Weights of a small transformer language model: untied embeddings, a variant of Adam for these matrices.
MLP neurons of a small language model. Each row is named by its layer, matrix (gate and up: input weights; down: output weights) and neuron, and shows model dimensions 48-239. Each number is 128 + 24 x the weight over its row's rms, rounded and kept within 0 to 255. Numbers have three digits each. A neuron's up and down rows have the sign that makes its largest values positive.
After each neuron's rows, "raises" lists the tokens whose logits its output raises most directly, leaving later layers aside.

L6.gate249:129175125101158159145111141093159189091143149104145191148097118133130096119141140112129126135118154193154132109120151102144146141133157114111129146124110126167155133171146096147135097164125083094155132115148143127129159098125146134109139097149131142128127145142117143121142110118145129152193114135113138097103123127148122122159140157084129047077158117126105137099157084162129136154124111153116086134128117147138145098085150146077158111127141111134092122136097179138152151129130111166137127150149131109141154126102089107192134104110123127079119127120105116101116144136074137109
L6.up249:121142132163113102171120140101165120117193121143094162169120117140090087162109092138113105139135119097112105154141122089126131074155129111183088150127120082118101143171181107131190133120144115125119141130125129151122134114138104129085145125150137136127093114177131100131122126159108077107165094130088118119113138109128135155124127128078148165141134108094091102106134143158142133151159130110140136129113153098127136154172131129079103095115152121112120141110156103113133139109116135155144122105104157106166135107138112119112126120116149122189139154133180131125157144121110159136
L6.down249:134129158120115141167115137093178146129108155126100129102128110144097151132088153147138143129116132108128116131111144094156140140156120110119145124119118125100105109165142133103145137114074081144127132169140166105142081114145143126118182137097133080103068114133172099121182189123112074134120129139143126167155104078148110136113081109103139150141133117133147150144164131165115179138156118139148138140138117116167114133127102102128117133163176133119102129135105125086122102122148122107124107136130148150178098115142120105147130133144116131107082126110123146126104099116163155094
raises: "ces", "nce", "ges", "ell", "gn"

L3.gate473:154109138150103124122095139139147126097134151126128116167084124159157119130146119157146137120156137159109133104139130103127128073125157162183121142123103132151102111158125146133116146113169122136107121153181123139149146125137106167126097165132118134116110117101122173142132103133168144116123133088111119098060112144103148144141144105140107163098137135164165107116140158109145148142131072170120120140179111126115117155151131059116176134135205094147138131137126166152127161141102112103147107163093104124153162122174140132120110141109096151115104146110153128102166101136123087101
L3.up473:080143150076094157169106127167140100112157104100131116138124138126138094125161147130140131131173143132117146128107172104108117157077133114142207161134089128102113098157091110141117134126136082123118130123147159168121086113104107131116119170124118116120119120121129157128139114132159157123085105090098136085092141127115135124141132149137127154150098144110161148168162164127121146114126102145125120096136085158118138125101130132123160162139166128126116101105155139148144178163154134110153121141100123100105167161161089164111081184095115121154111118089134131150123132103136121137
L3.down473:162113145198163117086115145107105134123121142154131137129126084157148151103113107130094147158129120121125122175084130181129127126158141115128075128151123137148113156097132121118150131145105161105144143171125101136166108081138094126130113117139145129131146149165164074114140132126108089139141121156157135166144157141149131160097136109147114116120169129131090121078127072141129144112141124098120107132143191118139123118126108138080105161118090127169125176143111112169094127150131122121117128137133166110129130092101147124174135106147143089107141143132102099115156125133113129114
raises: "ers", "ered", "ions", "atic", "er"

L9.gate503:107103101098106116136141098103087102090178101117144099117111097148122120136134121147135115095151145135134128113135108116149136123128131131119122106157132130165159127137102104167156085148130161125179159110100098128163130144161134119170099196132126111137109117121109143140074117132100151150133118145122097129119143162114156117130108154103132099098117114141121193090160124166148122144095109153132112140104157131171140126149143171099157132176100166149102125128122121154138166113134100143144094118145127157149131139162101103124182144144106099146137110118169111115131135130151145138
L9.up503:120116123090105159178131154124175110133119119116127122114145149115148121153074088176167113137130112134124117091105076106150170158137089158112091141112132168155086130119128164154158104143131141136109161162107138104148127113128171157140135131182123092145128123139136138125101132128154153114126160143136124155132127115106100166096102105120114126128139119149139150113103137137146134189107111116149146099140137134116153129169124150152115129123082127152119174125119071105132114108091129145137117137098092117147091127126135110117149138099123100139103125112157118083118166136149137111
L9.down503:133106112093110153142133125138130128074179073139152143140177098163126144167167130174150119110151152133119148122087113158144125156151142073130118147144091100120146161107078143114152141141100127142120119100120143143150136094138144105139145131144112131151122110139170147123120127112086145118091133093132109120138111118117180102109142115108138164089113120112106112125107088126158148111146176127120155109138129145212117132142101123122146120110140117146145124078138109099099125155092137152140110133111122082127107176132152101127087107134110125151134171168134132078115132099150122104
raises: "ians", "ical", "rop", "ming", "stic"

L9.gate107:124145131122154175098143153136115069158157155093152109126125112128083136108125151116080145109145122151109107111134145118152163096124153113141132085131094128121100106142140137170131103171145135172161098151111119109197167142136113128133111137152104116145143187123121130109123150099118118098155107170113127128107123160137151154141120123131143168141087141090138133139120057119127096105103097130121120159126128134154142143100161161142125136145162159069131117111158132190139121115121112171130106160089139132074125113106127115122146126133135158125116083130145131091088174139133121138
L9.up107:169107131141137133113177139144149082145165131103152125096135120107072110128097127157128133119138115132116127113120126112104133118126132158139138116124135150128066105087139170164143102154137139149109126118144131124124140108100094123130063124140096103131128144133118098113121162126109144123110094109099159129102137116116188170109132098143126144136104132103130122128183088128150128116145126154120107132114152170095132125131132129128137106173138132114133131124127143147096159147117120118144148156120087153068100101098143126087130187145113176151105123126159171112123166167088133123
L9.down107:112138079147169127092122134129133128121104094164127118149091106121084097089103154137140116060117145135139134094093141085180141118117139149169089115108095150142099105122098108159078117156165099158096119133142124114105137119179111124110168100116103130137089147131154139115134148142149121125147109118134122115127096139164114105142128144121207119106104147134103140111099146088089133131069123157146153162135134126157133141140123162170140133114149138118125154077130121146143130107133109138128142141127155157096116119101170158134149138116158111108095150120104115124131125088106130134
raises: "hn", "u", "han", "hu", "hy"

L3.gate24:115093137124135108121093126091148162106098141114135141131132113118121101142127141125114096118129078135127108157173146152175183114128109156106145114114116148151127127164147142143116164142170137142135129103081122095160153106098098103146112089113095116071187122127118142148107107143139148122144124104145152109125133160148119096145157123141123118138139129120121096130088145104093109120111136119071132180137101108161130123114063101168159147175143123148151135154091156136100131151136167139121161176155130139103189143145115157169158130145088125105134117149101080149112096135106123138
L3.up24:119126131154135184105141079127131105119095127110130127145110138150138105143150119123079116130104114107099116101104103146121125125132109142118155157121127112139194143145066121141123169161102162140101123128103115098126124132130129159146167100110124117145136116132128085170161128147131111142141120135107165163122123133135100176113102078164084158107110154124127102121123117120154113157163092099116160122121163102140147077128139121119135141117191160178128110117106115133137150116126103134084132147169108086145156075096136186159135147092147102109132127145082165095136145150141121118
L3.down24:125129115090168126112114108150108150077157156122121132124142137138106185125132127151150134124094131156158171143103111146120141134113108123132096131106145159108106122142153118124129092101153078086145142127175110170117113123162096083095127137105129133124100173128153152131108137098136173141120122094193106130114155141147129114122144170104147112129124100177136135117118162118138088107104166148130108133120115165112105125143119134127131116148127111049126144069137104130147132138138183079173150158108115155150130165117108116096179120156089106103160090108130102100142136150098144159
raises: "urs", "ur", "ury", "uris", "uro"

L9.gate16:100079137146129164122100125103080140160145132137073119102119096113154173133090085161159113142124170103144148104109115105140170173141120143112117123128114117156142114131182094105190117121122151113114149132136130129124132132124148120133145079134145150141123131143135116114146117140121104109161118126102115158083141116119121115170126148121138143177152111084103152170141124126132122131130164152127098192133151145137099119167059111113163116110152096148132076162133102162134103127121139101105096116110107096147145078128115165134137141148117157103156098155144125103110146085160146148
L9.up16:092113143103147148140108148082076168147150131143147099111086136128155150141095168127126120094088149110109137117126144101115156153091130110100151129127137101151107140143126109137157065168104183134126136167131159098174147134134096089074120098118148125164137156123121153107153120100149138152190079148116136123127156124097105114184123128138155125160175119142097155130128124124153139126134146122116170175116137115145096070123101105138095156112167121139131128153175126133131135106173087127102091159112128109130132098146130151123140136126134100128161110121136127122146155087163116135
L9.down16:156141148136133102119148108128167095107108103115134159151138147118112091112167094117111163127105113155127102140145110121138078100144133130116098124131143148082116146133110121126079140123151091115136142111115121125113114094145161139142129159106124125124132070140132100150138131124127130116050147152169118125142081154136159161061139153134121145074104120158165093131112166127130122092087138134143143099133101096126159131102177163115120131145080130101136137105112119139123136157118120123146166107172119115090114166124067109136131111138133162140115159111106139142141121183118125132
raises: " leader", " leaders", " founder", " president", " scientist"

L3.gate425:138121132129127125115102113106153168100136140123148123186096131125148096152171133114121118136180128142121148095164099089125119116161160195183159133128117149140155117108131159128095138101105111158126101106127127170148134167133103162086139109128113155161124113142119115097109094090136148105129209080129142121132126146107151164119124128137132110133140135124153102130098093137112090105129135110091114093125148132098122144132138124098153146117119085146157139129114148159137133100081103124094113159117131172171149164131146175129111117171100092146142111132159170141140122113129140122
L3.up425:109114102122152107177108116133112170170118109140153135105130124132140079118132164160139131145156123132123133115134100096126121108134122082155167159152115135101053126163145128128137150198148103095121113133157133119163131093160122054123117116127134109149089103115127138139127148111138170126135111125120141101137151121123141152157128158124151136113126097132190110139085127137107099133111054155101150113152155145126098103104101113142131165118155106145131125107120113088127125151069131164204141114113098144132156108117105133149162127113114130113146184143128160112136133121166166164
L3.down425:122148138116124142118148163104111093147146110122127161134098116140132114146131152120097125148177112124129121146110128135136112176162123153103091084118155113134155192111104201121129132084115120115155150102090134118121070127129117162148123158126149149143144173144097139073179081088121120123073152137137136112119077132145155104115127114137114113123112093130117149119160111111139116164136151172132121100123168084117116155143134136118152145144114131145132176160149155132098150130104112102109147130142136107165120145110147156134061118117102114130096117158132172123107110123131137107
raises: "er", "ers", "ered", "era", "ents"

L3.gate555:140144143113099127127086144100141133131117137117113090129148125180111150113136121113132115118082146136112163083153152160110142164106139150116132118133135103129154108153116110135100125147132151101124109119109091163148169133124125123116167131106127093142078155096120175162152138158148134079081172116151145142114142112144101148109116083133098113137101126129149152063119125160143116124153131139138135139150103089142104124115109136165140125110113103115123107121089147147123105117111103100106202106163161116165118083106145108095132147145070140103121144120147147182160141167144108130
L3.up555:124088125115177126136166143140113139132125097132130113108156129145112152167107116137163116100119145138164108092159151101106122164098171125143082091119145119131116104097126089153163104156117072091141115137122116123118154099088075163108121119133126154159132098089130095101106116151109107142176125169144142160184123154133156134123081135124121149147128142125157161152145123145147121136183100086121071097167120126144109124110128143119137142100134147125136091134110152149096159123146127175133112124113156123098156073168105091106132154121160146104100147113120140142140156135116111104
L3.down555:134147133137105128130089150133119089102136142124132117137120134113135159080135130098129122123121170118142160140088131134095176177111107141107125114115143151120134127120149127109088184112161132155138141127109116144137130136085141080151145068154156110103097119177139149160143125108162161127119099135110062127088150089109083141097151165092094128127142107155081125111079135147137158158095156166142147176116117091122128102171163113151140136127123135140098159105142151148149115127098114128125085121153093123139096136112148157152107131135134123116151124126115156131105136148136147089
raises: "ural", "ás", "ém", "agon", "us"

L2.gate41:103109122121160148137108165160146093109140120135123141132140118158149132169108135108136110157141121122107109134149093111183130113137191091166143136130131134106145158176131154191125140153102107149082109133114089117142137077174083151125084141130110143101126138157122113124148141176167110110125111171098125129109148131101148123085159178155122096136136128134124137122142158160140136142122094117146094138115131117111145125164110142108140107116151095151058150143076109156140152098086123087102106144119108128133158090134111132090187127109125118113153097124113161147146145132157145127
L2.up41:105131097103135136133103138114136084072122109087098123123111151144130120129131092092110145110127116158110112097116087163138083124166137082171154141121157119123124166157136109149125139170122135166104134089174109187145143143133130124129153129147189125084106111168130118123185106140105125159142143103176146114092101131120135152132124110152107108131124130107121191119101146154132125164126171110135155098170141167131100123133100164122157117115145128095115158153127087140105147096134131131148137163130131134107099098163168138133151158124131136119140150166154095106124121162106107113
L2.down41:161140138084123134152172156104141146165116114146144125117131170104123140111105129151161166135098102151098145200087130125105137150113127172109125159141082176160103127133105123107143121112135101104165146186104156082156125140151118178124135122146075102155103157069180129117108116125154125118110142121091076088177106121117152149107174125118136129106133117157145101145117128106171150079120119152133121114109124116171149142107137086133095145132124139147135056097159148111107144160107126142109102112112136116174148143105109141089111107137138132138125108140120143081137125108168130137
raises: "cles", "ping", "cle", "ers", "rs"

L6.gate23:106130108154177143105114140098149123120135093132096142124090142135173190182132088144146098178138125094125118096115146154139143208154117131095139084115129093108126095139112147169110122146142128117115121142134116179120132111130122117187127144121129098085172107176114137120140154155099163147146168124132173078100159135140150181112153142098117140143119112122079114152161129128114055107149110094138128107138136116110143131082143118163140145160112129149148128140124097125150117123097099121129168116132116100131162111072140133113136110120161134111070094111127127137121130116134124104
L6.up23:103084122111139130129101164146117156129129129139157164143129109107178129129151118144157119160133152135148143090136112140135102152079133157125147140118067176152063118134118124156144071192121092117103059099143122157144161100129194109137161150100112108127111128135128147105135096155126159125137102125122124119137176160093149133130131044124122136169131173163110145143131154138138104124168126100109100135122104118100114143098127150133123136152124130116111135136124078106159099121125086128120111111145121087103182100119156116109111115137110087080150095167127142116133120076167110119
L6.down23:123150126112076165099176127105117089131127128141095108187101111162076072110139117120110179124123154122148097105105162130084117182145135112120141155093136142108157124125137098165146103143095126130159111133176122114133112159128119176109127130141141140109120130154178134141105154138089095152134120152134114172109090129126097134129118121141143130144114113101119146143107117134131119133114117096115155143125102150162118136126158136118150156105106093139096109115125081108098112120122139135160133118106081100145154168110112125130138115084153158136139138163105102194130133138151136131
raises: "room", "roc", "ress", "roy", "pat"